Weights of a small transformer language model: rotary positions.
MLP neurons of a small language model. Each row is named by its layer, matrix (gate and up: input weights; down: output weights) and neuron, and shows model dimensions 229-356. Each number is 128 + 32 x the weight over its row's rms, rounded and kept within 0 to 255. A neuron's up and down rows have the sign that makes its largest values positive.
A block is one neuron, or neurons of one layer that tend to fire together. After each block is what it responds to, as a language model described it from the Wikipedia text at the highest values.

L6.gate355 [155 137 183 117 113 113 151 140  53  92 119 114 108  84 136 112 162 145 143 139  66 111 133 171 174  79 102  96 146 128 129 121  86  83 105 167 111 132 130 176 152 168 128 146 173  45 134 120 112 143 164 127  87 107  93 113 121  58 173  89 107 100 110  95 122 133 141  32 143 127 101 182 155 117  54 170 108  79 142 153 169 104 103 111 173 152 123 120 179 127 113 176 159 138 150 140 113  73 150 130 116 165 161 122 135 115 129 146 135  72 146 163 127 123 125 157 124 109 100 102 164 118 132  79 151 145  66 165]
L6.up355 [104 109 152 154  95 219 126 156  94 102 142 134 107 142 145 154 163 158 105 157 115 109  61 112 161 110 166  59 102 119 124 177 150 150 135 178  70 168 119 148 114 142 111 150 124 149  89 137 112 117 151 185 141 155 108 141 149 133  89 133 130  54 120 116 154 123 110 165 173 137  93 124 108 139 141 165 124 123 210 103 124  88 154 109 122 113 109 113 104 144 148 158 183 109  89  89 166 113 147 114  95 151 180 134  95 133 154  84 177 127 185 101 127 197  88  60 100 154 108 126 122 186 127 200 115 117  79 177]
L6.down355 [134 157 143 177 133 185 115 144  98 133 157 127 153 121 143 116 122 148 158 177  70 124 188 117 155 199 175 141 135 128 149 159 144 148 134  84 121 133  93  79 168 178  81 146 121 131  94 129 141  90 123 135 168 188 120 173  73 101 125 137 141 143  95 104 169 143 162 149 109 154 128 163 114 100 200 165 154 122 133 125 104 111 141 105 132  93  95  81  78 155 123 113 122 126 114 122  78  98  92 139 107 132 149 124 133 120 154 138 138 133 111 153  89 126 141 116 133 135 130  88 117 124 162 117 114 173 155 157]
L6.gate748 [179 102 162  76 113 187 162 125 106 170 163 120 114 146 148 206 118 105  86 150 112 100 155  78 105 185 225 143  95 152 183 128 104 135 121 176  98 145 118  76 104 187 154 155 122 210  85 106 182 145 127 114 123 135  85 167 135 171 172 163 135  78 113 141 157 162 180 137 145 133 113 131 147 127  94 131  91  85 159 167  79 182  90 139 134 153 132 125 143 142 113 130 192 163 114  94 164 121 161 131 156 130 131 123 169 125 145 123 121 147 134 155 159 221  96  99 107 126 149 119 151 129 119 129 123 133  68 151]
L6.up748 [155 115  93 126 146 138 149 161 128 182  93 114 120 144 137 147 123 146 134 131  25 129 165 114 152  88 125  99 155 170 206 143 179 193 124 174 124  83 110  99 182 148 146 180 106 109 186 154 134  84 123 145  80 114 126 183 135  63 162 204  84  98  75 144 107  75 115 143 206 139 121 142 114 170 145  83  59 193  67 138 127 106 118 120 156 118  80  72 108 148 195 118  86 159 134 122 114  90 127 178  63 127 109 167 152 123 117 167 192 100 191 176  66 105 131 139  45  83 137  88 106 134 157 106 157 139 162 153]
L6.down748 [174  97 114  93 145 187 122 168 170 152 112 107 137 107 141 146 119  81 166 116 122 144 138 102  97 105 133 151 116 131 148 114 121  59 157 111  90 113 156 150 111  69 104 110 116 134 155 129 107 178  98 161 150 128 139 162 137  90 101 144 167 111 122 166 124 112 102 136 176 174 145 128 115 137 148 153 105 108 183 161 161 143 105 172  97 116  92 127 130 116 144 141  89 109 102 164 153  99  49 142 148 126 137 125 142 135 135 140 167 149 132 121 133 136 151 117 109 127 136  74 102 193 142 107 168 164 165 192]
L6.gate910 [ 71 150 142 108 129 157 131  85 135 148 129 119 164 131 104 162 129 121  79 113 192 142 135 159 122 159 133 116 175 100 100 147 120 119 170 177 155 117  93 142 151  78 130 103 165 125 112 104 130 140 145 139  95 164  81 153 144 168 123 164 109 173 102 120 106 111 179 164  73  69  73 130 112 126 169 168 156 173 140 139 114 158 106 155  55  96 114 104 117 110 181 116 135 129 106 118 174 126 139 139 150 132 136 142 129 121 123 140 120  94 118 130 149 173 128  86  84 159 134  55 136  49 146 139 106  76 154 127]
L6.up910 [ 82 126 147  71  69 126 117 142 120 132 125 159 111 155  91 143  85 117 140 107 140 134 175 229 112 174 178 127 138 118 105 188 119 133 155 142 121 125 104 131 109  78 154 121 127 126 150 134 130 111 145 164 199 119  82 122 114 102 145 127 146 167 130 136  99 118 140 209 103 103  88 122 104 116  97 112  77 109 201 121 147  96 121  68 111 135 114  68  91  89 126 148  41  99 120 106 111  98 145 118 121 108 123 178 107 130 107 182 133 115 106 129 189 127 174 134  93 143 101  50 127 100 162 115 120 146 120 164]
L6.down910 [144  94 194  95 118 109 180 103  81 156 102 164 146 162 123 146 122 114 158 120 119 131 122 117  86 129 114 128 106 153 147 141 102 121 146 129 131  60 133 127 157  83 118 115  70 152 200 176 115  88 123 142 154  79  86 104  92 150 113 160 112 155 107 208 132 101 166 215 146 114 155 234 118 103 152 119 137 134 138 111 164 125 101 116  51 112 149 110  95 129 180 122 121 122 139  85 176 118 150 104 127 189 147  85 100 155 126 113 114  85  82  81 166 116 121 178 112  79 136  68  91 138 122 103  93 135 134 201]
L6.gate1369 [ 59 150 133 173  68 127  97 142 113 138 114 137 117 171 169  97 126 143 135 162 166  76 100  73 139  97 121 158 181 138 141 180  68 106  94 142 129 147 132 127 183 144  74 128 169 131 134 133 135 130 102 131 133 151 116 107  93 102 130 115  59 161 155 149 118 144 100 166 152  90  96 176 127 136 128 176 192 141 140  98  94 108  99 153 134  86 120 159  86 142 137 164 127 127  61 143 164 170 143  69 153 127 174 114 157 113 124 156 168 174 121 127 185 138 141 147  81 132  72 179 154 122 134 152 131  89 104 111]
L6.up1369 [127 109 115 157  78 111 112  71 104 121  89 124 140 104 122 176 184 119 163 134 143 131  85 178 110  97 191 130  85 111  88 130  94 168 170 179 106  89 102  71 117 136 163 121 177 104  76 129 190  86 221 133 147 108 115 202 108 127  75 133 157 114 127  82 176 138  97 173 142  88 129 169 168  89 142  83  93 123 160 150 149 107  52 149  81 129 162  67 103 179 121 116 146  92 140 216 136  77 129 130 126 124 132 170 192 160  95 121 129 119  88 169 170 227 145  93 123  85 130 110 199 137  92 147 127 121 118 145]
L6.down1369 [128 117 173 162  84 119  70 128  70 181 136 108 127 107 148 123 142  70 199 130 121 132 112 105  78 142 163  76 159 157 120 114 155 126 147 180  94 155 178 111 116 119 122 123  99 180 148 133 155 148 171  94 122 165 145 154 104  92 140 135 138 158 167 139 130 116 112 171 157 131 139 132 182  76 109  96 105  82 152 146 133 106  93 124  75 157 108  21 104 161 104 113 132  93 156 143 111  69 155 128 154 132 213 160 137 139 140  79 146 179 138 149  84 140  96 114 124 112 146 121  95 118  86 121 107 140 106 167]
Description: Second initial letter

L4.gate503 [125 117 134 127 134 171 118 110  81 170 184 165 142 193  93 100 124  88 148 157 159 106 113 144 189 233 114  79 131 140 113 183 138  85 149  62 113 142 128 137 129 160 101 159 176  90 103 116 123 239  80  94 164 157  88 106 175 121 146 138 173 140  88 138  99 122 135 165 129  98 106 100 144 144  95 134 126 151 109 159 123 111 157 119 174 123 121 231 128 190 137 158 105 135 125  94 133 123 131 190  87  87 109 111  85 136 127 154  96 100 153 106  67 117 159 129 129  86  66  72 108  59 140 144 122 190 152 138]
L4.up503 [136 150 153 141 164 164 110 104  80 163 169 136 101  91  91 140 108 120 118 174 130  82 155 156 185 161 118  83 115 129 104 118 117 103 122  99 133 147 166 125 109 137 117 187 126  85 135 144 140 207  94  97 135 150 109 109 152 135 104 119 130 189 130 171  95 103 123 123 148 130 131 137 135 145 109 129 134 122 108 168 160  80 190 125 184 142 131 170 134 198  93 124  96 105 103 119 119 156 134 127 153 121 152 114  61 105 153 164 111 118  74 111  92 147  94 157 141 151  88  88 147  76  96 132  70 130 104 124]
L4.down503 [104 183  79 152 135 165  88 126 118 108  83 163 219 163 130 154 187  84  99 129 128 158 122 131 117 153 134 129  89 156 118 135 140 147 158 129 109 111 141 193 136 106  62 132 115  66  92 133 142 169 143  95 136  86 117 107 110 166  66 159 171 116 104 101 130 152 119 145  82 122 161  74 165 146 134 141 186  93 108 140 143 149 116 133 163 143 126 108 139  93 130 198 128 116 145 162  88 147 164 146 126 143  40 162 159 118 149  60 149 129 160 123 119 139  91 111 143 111 139 118 161 142 122 149 102 128 122 147]
L4.gate619 [103 153 137 191 113  74 118 151 198 150  98 116  84 103 144 131 128  96 137 134 170 157 144 133 145  71 134 148 155 138 150 146 183 163 190 113 114 140  84 118 108 181 163 112  90 170 135  80 132 105 122  93 105 119 134  89 109 119 139 154 160 152  64 118 124 163 132 105 156 132 120 110 108  84 155 129 108 102  73 177 122 111 124 104 146 140 125  81 135 131 145 132 100  91 129 105 145  94  57 142  73 165  87 200 182 130 123 160 144  87 111 130  74 115 136 120  78 186 124 162 149 167 146 160  91  73  77 150]
L4.up619 [ 75 114 193 119  32 108 105 190 115 107 142 142 100  32 178  90 114 132 150 146 169  86 124 137 138  82 130 138  80 152 150 144 151 124 175 177 144 127 122  82 125 184 112 119 121 148 144  99  73 136 117 133 164  75 101 124 149 121  49 106 130 144 134 173 163 120  87 103 127 137 183 162  82 117 148 120  99 119 125 122  73 132 165  91 125 116 143 143 130  70 124 112 152 128 132 114 128 141 143 142 130 160 156 160 147  91 131 152 102  89  93 110 130  98 131 115  97  99 137 149 117  89 105 178 129  83  75 172]
L4.down619 [129  79 118  50 108 152  95 114 126  62  85 154 170 151  72 174 126 119 121  51 166 113 127 125 106  83  97 166 128 152 243  69 102 162 147  97 184 140  62 132 147 132 171 150 142 203 146 112 151  81 142 107 111 118 170  89 111 174 140 115 120 141 127 118 159 139 102 155  63 118 126  65  95 153 126 123 130 132 142 123  98 152 168 118 162 129 148  70 143  93 114 170 112  92 158 117 115 104 148 176 126 103  83 172 116 103 126 139 117  96  97 115 123  85 127 142 109 112 114 175 143 162  92 188  81 110  84 242]
L4.gate772 [130  94 139 189 120 117 180 144 123 129  78  63 113 110 149 102 174 165  88 213 149  98 123 140 144 112 113 162 139 116 124 108  37 138  51 155 120 111 126  73 134  94 127 166 135 133  92 163 142  89  78  71 158 125 119 134 126 165 109  57 132  98 134 118 156  82 147 128 100  90  96 134  99  92  81 153 152 158 175 117 142 104 159  86 106  83 110 178 161 149 164 110 115 201  71 139 132 141  64 143  91 129 149 108  99 114 214 127 113 116 116 178 137 183  92 119 128  64 122 149 123 128 110  99 122 118 115  92]
L4.up772 [142 167  97 100 196 157 125 188 109 140 116 175  58  94 109 103  99  96  71 164 192  99 110 168 106 119  95 100  82 136 130 130 128 147 106  94 178  89  99 148 138 193 104 104 175  65 116 104 126 146  97 124  93 149 176 139 121 164 134 162 132 139 118  99 143 102 164 150  97  83 106 144 157  91 124 113 165  88  98 107 120  76 136  68  55 100 139 144 103 169 175 131 126 228 153  92  82  67 158 143 141  99 146 103 126 211 144 212 102  71 100 152 163 112  77 114 148 132 135 121  91 113 164  94 143 104 133 106]
L4.down772 [129 139 148 155 184  80  69 175 154 111 173 155 142 163 119 178 142 119 138  82 195 112 106 155 108  89 147  88  88 114  75 175 170 134 139 170 108  91  75 158 166 121 122 129 137 134 110 175  84 164 165 140 114 139 122 119 133 137 160 115 145 146  98 107 185 137 105 134  90 103 156 127 157  59 110  95 118 132 130 130 115 124 134  91 140 137 179 147 135  79 119  95  93 117 141 145 200 141 161 144 156 115 165 120 110 153  91 145 133 144 150 137 147 140 123 180 160 120  38 167  63 185 114 132 104 191 126 154]
L4.gate1640 [143 110  97 113 115 112 131  92 142 149 160 147  97 135 108 173 173 146  98 160 137 114 140 117 123 142 110 120 151 114 117 143  93 145 118  97 142 155 125 115  95 147  85 160  84 105 130 153 110 171 160 120 103 156 171 114 139  96 133 125 171 157 181 117  95 158  70 139 173 192  83 110 112 124  92 118 178 108 158 153  88 105 157 172 119 113  61 155 149 109 108 148 146 146 158 150 139 162 112 161 103  71 124 116 121 151 125 131 148 103 105 105 110 147 110 126 158 135 170 164 150 142 125 127 159 201 177 104]
L4.up1640 [158 120 173 180 121 144 187 141  89 173 132 122 120 135 111 128 114 159 144 172 194 127  78 118 154  75 117  96 123 160 152 125 105 168 129 212 177 190 116  85 183 115 120 116  58 132 112  85  92 187 107 150 120  79 105 117  90 124 159 129 111 132 173 133 152 120 121 154 155 204  98 142 100 166 176 106 178 127  73  91 136 161 113 148 127 130  59 154 113 139  96 130 114 106 125  99 125  92 120 191 110  85 154 135  83 112 154 113 160 159 137 180  95  92 134 150 107  87  89 138 151 119 143 194 130 165 168 127]
L4.down1640 [138 137  74 168 119 152  87 139 106 120 133 108  95  96  80 114 108 142 129 129 111 135 117 153 119 166 131 137  90 164 121 144  70  61 104  76 146 138 104 134 126  71  92 131 169  62 137  75 175 172 131 144 151 130 185 125 113 128  77 157 127 153  91 120 105 138 159 138 221 158  88 167  99 135 154 118 116  83  93 159 145 141 150  53 150 165 146 153 161 111 102  71 127 114 165  65  65 156  64 177  80 108 111 202 112 119 172 167 119 116 165 107 145 142 141 117 150 161 106  94  48 134 159 128 160 129 108 104]
Description: Table cell before names

L4.gate478 [124  95 143  97 120 156 108 135 138  74  89 146 160 124 120 137  88 108 159 101 123 105 131 180 139  69 186 129 190  67 138 108 121 125 149 177 119 113 126 143 114 138 116 124 113 167 124 131  96 138 122  70 127 158 129  70 161 144 180 137 127  94 167 151 126 136 142 136 123 122  85  97 115 137  86 111 130 131 142 141 118 114 137 138 150 182 123 124 122  96  86  91 241 167  75 121 142 142 106 118 121 134 175 129 145 114 117 173 199 143 164  93  66 141 154  99 151  82 141 104 139 157 112 118 124 112 101 149]
L4.up478 [129 129 138 123 101 136 116 108 114 156 135 191  98 117 147 155 108  97 169 130 173 103 134  88 193 134  55 147 123 152 138 148 111 107 189 170 122 181 114 108 123 139 178 120 167  97 152  51 149 162 113 105 168 120  85 177  84  92  97 117 168  90 155 141 130 120  90 121  83 198 115 180 138  86 123 143 126 107 172 161 111 175 129 112 183 168  89 119 144 141 110 146 144  70 111 122 109 141 152 151 176 134 139 151 151  95 140  57 119 112 118 133 135 154 167 128  76 108  54 132 116 104 153 208 119 101 129 104]
L4.down478 [159 120 134 132 136 106 171 156  93 145 191 157 129  86 102 130 120 100 137  85 151 140 151 139 146 133 163 155 140 181 150 198 146 103 141 121 146  97 149  83 139  77 143 180 169 168  69  75 148 162  72 157 167 176  83 124  69 111 136  68 134  56  86  47 122  82  99  92  83 139 115 145 147  98 137 137  94 164 148  97 162 167 168 164 146 172 118 154 137 129 136  79 125 152 174 106 128  93 149 161 152  98 157 104 127 129 162 132 107  87  79 196 102 181 151  69 112 104 124 104 118 114 147 140 121 109 191 186]
L4.gate570 [114 146 109 186  87 122  99 125  87 141 110 175 151 147 128  91 178 134 138 153 196 115 127 135 144 118 118 154 129  90 111 138  90  98 102 167 128  96 118 176 128 192 162  58 170 102 110 121 146 146 167 135 192 150 104 121 115 145 186 147 113 137 135 134 101 158 143 125 201 205 148 173 162 153 103 130  53 132 103 150 154 130 121 118 163 161  59 149 129  56 120 131 104 160 152 132  82 174 153 183 123 166 153 133 141 121 113  91 111  87 146 114 104 125 130 126 130 148  62 122  89 144 172  93 119 153 102 163]
L4.up570 [151 114 127 113 105 154 151  97 110 123 125 165 133  87 110 132 176  98 102 119 113 126  93 194 113 124 173 150 117 146 124 178 122 165  76 104 187  91 116  96  89 123 117 194 140 129 112  57  80 122 147 178  97 138 126 139  72 171  78 174 123 115 206 140 122 126 106 123  84 137  38 158 103  99  61 142 200 153 129 142 135  88 118 155 152  96 107 114 131 140  94 167 184 160 129 133 118 141 142 125 114 106 133  85 132 182 123 196 115 119 156 130 160 125 101 152 102 136  95 122 174 128  66  98 138  13 124  97]
L4.down570 [154  89 121 134 151 119 113 168  71  64 115 132  92 117 174 120 182 110 135  97 144 146 175 100 129 116 161 103  86 162 118 154 104 173 178  95 146 140 141  94 127 199 182 106 120  74 140  81  96 125  74 125 134 127  96 169 122 181 135 162 125 208 187 102 142 119 138  67 162 124  81 125 146  42 188 115 110 145  87 134 150 160 121  85 119 108  70 111 130  66 205 170 149 145 125 186 111 179 180  97 148 116 114 118  91 129 137 145 109  91 156 102 136 138 162 161 136 139 124  75 208 122 157 106  97 104 132 137]
L4.gate998 [117 159 113 173 139 114  96 164 125 101 140 155 119 135 135 148 156 130 126  97 121 158 118 113  80 149 169 158 158 139 130 157 164 186 145 133 129 125  98 167 164 174 158 106 161  99 117 148 186 143 162 111 207 156 105 121 127  97  95 122 112 108 158 122  83 100 154  63 142 174 118 140  83  86 148 128 169 154 136 146 159 174 149 118 110 127 111 107 139 126 131  95 101 139 158  94 133  60 114 109 115 146 159 155 127 134 119 106 146 231  98 155 139 118 172 123 118 101 163 174 141 125 111  74  97 167 177  70]
L4.up998 [145 131 165 130 103 157 145 141 143 102 108 113 159  82  88  84 110 129 158 109 119  90 119 167 126 169 173 138 180 110 102 100  87 119 123 133 109 130 104 146 124 138 103  70 125 128 126 107 125 140 122  50 159 120 111 145 105  96 192 152 139 101 151 155  90  98 130 124 105  93 123 170  97 113 170 153  60 112  94 137 185 127 153 124  88 121 172 154 131  61 118 103 128  65  83 140 117 115 137  98 123 157 127 157 121 125 184 182 152 151 106 116 135 138 154  69 140 122 152 144  78  91 106 150 167  95 140  96]
L4.down998 [ 91 143 143 122 166  95 150 118  83  99 131 108 121 141 178 105 170 140  92 134 129  80 133 188 141 147 125 124 193 131 149  81  89  75 155 206 125  57 151 121 113 197 154 138 130 161 118 132 153  95 170 130 115   4 154 127 148 172 170 118 164 104 119 155 118  62 123 121 172 115 101 147 145 151 122 174  83 161 141 175 116 111 151 104 148 117 100 152 131 109 195 133  89 133 132 132 134 102  86 117 141 131 160 165 109 105 172 162 168  90  59  91 140 170 118  96 115  99 129 174 113  83 152 135 101 107 130 131]
L4.gate1361 [122 146 104  96 124 152 123 122 171 147 109  75  84 139  84 134 115  64 140 119 124  45 146  96 151  94 102 172  57  90 124 132 109 163 108  58 161 169 169 167 141 169 147  90  97  77 108 158 132 128 124 114 100 106 110  98 144 151 160 109  98 120 169 162 130 106  97 101 123  54  68 115 127 102 133 134 127  98 102  96  75 123 113 108 154 109 157 142 127 105 154 117 131 137 115 103  93 105 128 125 138  72 115 126 143 107 127  78 118 133 136 182 159 156 155 103 157 208 106  98 174 142 113 159 167 106 132 143]
L4.up1361 [120 114 101  83 169 116 136 102 150 139 103 136  60 128  72  97 106 109 142  98 129  56  97 135 142  67 126 149 109  80 142  98 132 156 100  93 118 199  79 133 153 157 143 173  82 141 166  66 151 128 127 101 109 148 159 127  65 118 176 150 120 109 131 148 121 119 160  67 172  78  92  85 176 122 119 104 131 112 105 113 100 152 108 110 162  81  89 121 173 112 162 132 156 117 129  95 126 137 114 106 162 113 112 172 141 112 148  96 161 142 126 170 179 134 106 119 131 169 154  82 177 145  98 167 172 121 129 144]
L4.down1361 [110 135 145 135  67 131 130 102  37 107 116 137 187  83  47 157  88  88 141 122 146  94  90 134 117 142 126  96 110 140 128 131 119 140 117 155  91 170 111 188 147 131 168 116 109 124 130  98 119  53 117  66 140 160 110 150 119 158  92  71 134 133 129 163 103 163  90 126 161 148 145 129 107  69 140  73  74 159 135 150 103 158 177 123 130 183 161  81  91 199 191  89  80 164 136 128 126 104 206  79  86 112 183 123 149 101 139 191 146  92 179  90 115  86 111 119 152 116 109 153 111 109 155  99 137  99 122 106]
Description: Abbreviation and table continuations

L3.gate1202 [136 167 152 158 114  73  66 133 149  98  81 160 107 151  95  99 136 179 122 122 120 150 124 120 158  75 148 147 139 137 141  92 128 123  84 137  99  72 112 140 136  61 127 147  83  86 110 163 147 150 110 150 123 134 126 100 128  79 145 133  96 167 142 140 150 128 131 131  83 146 120  53 138 142 175 160 122 121 125  65 140 117 115 175 131 148 103  73 143  78 149 112 109 118 168  74 118 143 150 149 132 189 175 127 133 107  83 159 175 121 141  94  81 116 112 118 102 115 149 185 131 163 106 170 128 154  80 107]
L3.up1202 [160  98 135 156 118  70 123 147 180 135 134 101 130 143 147 119  83 113 186  94 149 104 149 159 115 129 141 122 143 131 106 165 131 152 167 120  77 138 116 167 124 108 132  44 153 124 169  89  80 116  60 136  96 177 130  90 150 117 158 154  99 137 133 107 103 119  86 118 115 179 155  89 154  94 127 123 118 100 108 149 153 120 117  66 144 156  83 111 143 109 186 110 194 154 127  83 141 148  75 152 167 169 181 145 127  99  60  92  97 122 160 126  81 126 106  74 155 121 131 160  66 129 168 114  99 117  92 150]
L3.down1202 [153 112 178 100 121 129 160 101 215 145  91 104 166 117 174  85 163 158 136  77 130  80  98 101 155  90 153 153 149 115 124 160  90 142 162 117 117  86 196 167 187 184  95 109 156 115  96 143 146 166 124 145  95 153  86 127  93 174 120 140  90 152 105 120  94 102  48 128 108 140 128 114 111  72 158 140 147 146 126  97 119  91 137 128 133 167  80  90 171  99 141  69 138 118 143 106 146 163  86 122 117 131 131 117 109  94 179 127  85  83 117  89 121 167 110 124 196 136 136 150 105 111 115 116  99 177  98 112]
Description: Table cells and name starts

L6.gate128 [113 120 133 170 145 207 190 128  49 176 171 132  89 128 139 183 106 146 131 127 120  90 114 181 158 162 113 108 149 148 115 144 148  88  82  98  88 115 113 131 147  91 149 162 161 154  94 105 113 128  80  94  98 152 123 111 161 137 138  83 109 180  86 102  93  90 121 105 127 121 106 148 119 151 157 179  81 118 138 126 130 124 116 126 139 144 144 131 138 154  65 165 127 124 116  82 171  97 162 125  53 156 168 153  70 166 131 161  78 213 169 120 173  72 107 134 168 134 150 170 109 140  75 152 162 192 114  95]
L6.up128 [ 96 156 111 139 152 184 138 174  54  82 152 114 100 120  96 104 109 119 102  89 138 124 145  98 103  80 165  94 158 154  73 125 134 131 124 132 125 159 156 139 141 154 132 145 106 128 132 135 133 143 148 105 140 140  71  92 124 181 154  65 100 138 120  81 194 160 111 133 142  99 125 129 166 154 145 189 146 169  97 141 186 101 111 142  83 125 110  91 130 101 109  55  98 147 118  96 104 111 127 171 158  67 159 140  90  74  68 131 130 158  94 120 134  85 141 165  82 116 135 129 118  51 156 119  88  67 160  48]
L6.down128 [123 145  98  92 148 110 145 121 143 169  73 118 146 135 105 144 133 142 113 115 158 162 113 111 168 113  73  84 151 128 129 182 157 121 153 150 116 110 163 139 111 114  22 153 177 124 132 146 119 197 159 175 130 156  97 168 140 114 119  81 121 171 140 133 128 107 103 175 155 128 161 107  98 111 126  53 163  87 134 175 113 140 161  78 167 160 146 157 133  90  96 165  84  92  57 198 153 151 144 120  93  97 151  98 157  98 164 164 107  87 128  90  82  95 125 130 169 129 164 108 135 101 126 197  96 141  84 162]
L6.gate606 [ 96 157 153  71 121 183 146 167 108 145 168  92 106 113 103 126  80 133 113  93 185  99 207 111 170 131  83  94 104  56 113 177 167 148  92 144 117 113 109 165 134 110 167 139 149 135 103 174 150 143 103 134 144  93 106 128  97 163 186 110 105 184 150 100 192  92 109 117 136 141 131 124 175 104 110  70 142 117 115 176 113 102  98 119 150 150 188 123  95 157 180 122 140 119  80  96  96  95 146 139 167  98 133 139 218 130  92 156 112 113  83 167 146 100  75 117 136 181 147 141 106  95 138 145 150 166 195 181]
L6.up606 [ 87 108 123  85 133 147 160 114 119 121 163  97  67 114 105 111 125  97 130 101 154  98 217 127 170 154  74 118 152 102 111 165 117 104 104 144 121  72 163 174 146 103 161 170 113 135 178 174 148 191 138 150 116  64  87  95 156 132 202 131 107 205 173 128 163 118 129 131 166 150  85  98 194 148 146 162 148 118 130 162 101 116  72 164 161 146 150 167  80 160 163  39  70 153  99  92  81 125 225 163 122  89 145 116 107 155  96 169  88 109  70 108 123  55 156 132 149 141 103  96 155 136 136 123 157 158 143 142]
L6.down606 [ 80 106  38 149 151  93 144 100 118 167  95 173 169 109 151 135 165  91 160  91  85 116 155 145  96  46 147 146 162 121 140 160 137 134 100 124  95 112  99 148 168 142  98 150 105 105 118 125 114 182 120 124 137 180 103 116 127  80 164  99 168 166 117 126 161 154 167 137 126 140 132 111  98 131 201 176 126  88 136 164 150 138 116 134 155 112 170 124 104 150  74 180 144 136 129 126 116 102 176 132  94  94 189 144 197  84 134 134 124 154 127 190  93  99 155  80 147  43 136 141 143 150  56 102 135 125 128 119]
L6.gate857 [117 190  93 145 127 161 112 111 133 114 119 102 160 132 102 100 168 120 169 187 149  72 166 169 140  73 111  86 148 185 110 158  66  83  82  73 108  48 137 148  95 142 104 103 120 134 125 111  87 159 141 122 144 131 118 128 123 168 149  88 100 179 110 165 138 129 135  99 127 174 135 123 168 178 108 199  96 137 126 116  65 134 160 123 195 112 142 200 106 180  65 138 161 114  90 104  87 172 162 142 138 122 142 124 152 126 130 141 132 128  84 163 106 106 113 120 189 137  98  54 103 142 118  79 126 121 135 103]
L6.up857 [119 128 138 114  94 128 163 115 157 152 123 114 128 134  72 114 146 110 120 193  96 125 149 106 117 173  83  34 151 187 170 151 118 129 131 144 148  75 191 194 117 128 114  72 122 105 155 100 145 170 123 122 204 181  69 129 150  93  79 180 132 128 175 108  80 172 120  86 112  76 184  70 123 146 147 138 126 112 126 125 115  75 172 115 203 112 152 161 114 131 122 159 114 121 146 143 145 152  92  80 135  82 131  61  54  81  63  88 119 132 108 105 168 124 102 139 158 136 115 128 176 114  62 113 109 141  82 117]
L6.down857 [118 116 108 202 171 173 174 183 133 174 134 150 165 117 169 119 134 126 121  86 150 204  83 122 167 130 114  90 104 151  96  87 145 160 138 149 193 113 172 126 142  98 124 137 106 132  94 148 149 143 129  66 140  72  80 157 180 173 127 157 144 112 118 106  96 156 111 166 117 167 152 113 124  87 131 153  93 133 157  83 160 116 134 111 147 132 123 153  60  56 125 177 114 151 138  91 121 162 109 134 148 151 122  98 107 158 108 167 111 104 181  81 110 115 135  89 142 131 160 137 148 161 142 107 103  74 109 125]
L6.gate1576 [100 147 128 169 111 123 138 173 120 170 143 178 152 128 119 116 166 100  55  71 154  87  52 107 192 134  53 112 124 178 127 149 116  91 162 126 125 152 115 104 144 102 132 130 101 105 166 110 121 111  83 119 144  95 117 165 133 134 160  88 169 173 138 130 134 116  71 163 100  93 167  74 153 130  87 142 102 118 103  79  92 128 189  99 159 176 121 151  57 163 103 161  70 153 100 121  93 105  97 180 112  98  85  91  84 109 131 124 137 144  89  81 193 115 111 120 141  99 120 126 173  46 158 180 211 143 112  92]
L6.up1576 [154  89 204 110 154 132 105 165  96 193 193 122 104 114 104 155 139  97  79  81 161  97  58  87 198 146  97 142 139 122 139 201 166  89 145 110 130 105  93  56  64 113 139 156 136 113 125 144 134 108 107 119 120  90 101 143 104  98 152  78 121 117 109 122 135  77  50 156 104 131 176  92 176 109 132 148 100 172  94  77 137 155 189 134 155 205  78 121 111 165 109 139 164 125  96 124  71 123 117 166 132 110  80 144  88 121  80 140 148 137 121 112 172 143 105 133 130 132 141 162 137  69 158 170 187 110 120 146]
L6.down1576 [116 120 161 150 136 161 147  86 146 110 126 124 123 152 110 142 128  96 128 147 106 139 150  91 112 155 135  54 125 146 114 172 156  95 100 152 169 102 143 113 130 122  62 133 122 139  87 199 161 148 185 144 152 188 138  83 141 107 127  84 192 112 141 174 125 209 120 163 159 187 167 133 151 133  95 146 112 132 103 148 137 154 124 132 152 169 177 145 185 157  89 194 190 107 143 171 183 120 101 161 120 112 101 171  89  64 122 136 126 147 120 134 149 132 116  84 106  78 158 131 118  99 129 137  89 120 166 113]
Description: Person name coming next

L3.gate1656 [159 136 131 118 133 167  99 110 119  92 133 129 146 137  66 120 146 119 153 142 119  88 127  99 105 126 119 153 152  81  99 102 145 120  94  91 101  91 124 163 165  84 152 126 145 161 119 143 108 114 118 151 104 114 142 119 158 151 145  94 151 131 136 133 136 105 100  80 150  89 122 133 112 113 173  67 117 155 144 141 103 117 147 102 179 110 182 112 165 168  63 138 184 106 114 130 127 138 137  76 153 163 101 166 120 123 173  74 111 193  90  68 117  98  85 108 106 187 154 111 104 129 155 122 102  74 116  75]
L3.up1656 [105 158 119 128 141 174 104 142 135 141 120 105  95 195 130 180 151 105 126 159 157 123 116  99 150 165 131 155  85  91  73 165  94  88 141 124  93 148 117 141 119 194 146 135 126 153 150 116 184 103 155 121 125 161 127 119  91 127 106 117 138 121 131  93  67 110 148 120 161  82 117 180 116 193 202 115 147 186 155  94 151  92 101  86  68  90 118  99 167 131  74 171 146 138 145  77 149 192 153 161 116 129 139 100  83  84  74 122 146 122 115 130 107 107 143 175 116 119 159 106 146 148 228 135 128 145 113 112]
L3.down1656 [137 109 107 104 176 111 113 144 156 103  83 134  88 178 126  96 102  92 116 120  97 135 121 222 141 127 181 192 123 110  97 170 146  47 109  94 152 181 109 130 169 131 136  89 129 147  92 147 160 113 147 145 177 134  77 113 140 154  67  70 108 108 144 131  82 187  89 148 103 129 129 166 172  88 180 125 122 147 151 152 108 134 138 115 113 154 106  96 130 106 238 167 106 108  76 152 130 187 128 170 147  96 120 101  89  84 184 167 121 101 143 126 141 164  78  79 120 197 139 173  84 142 176 134 161  92  98 102]
Description: Numeric table cells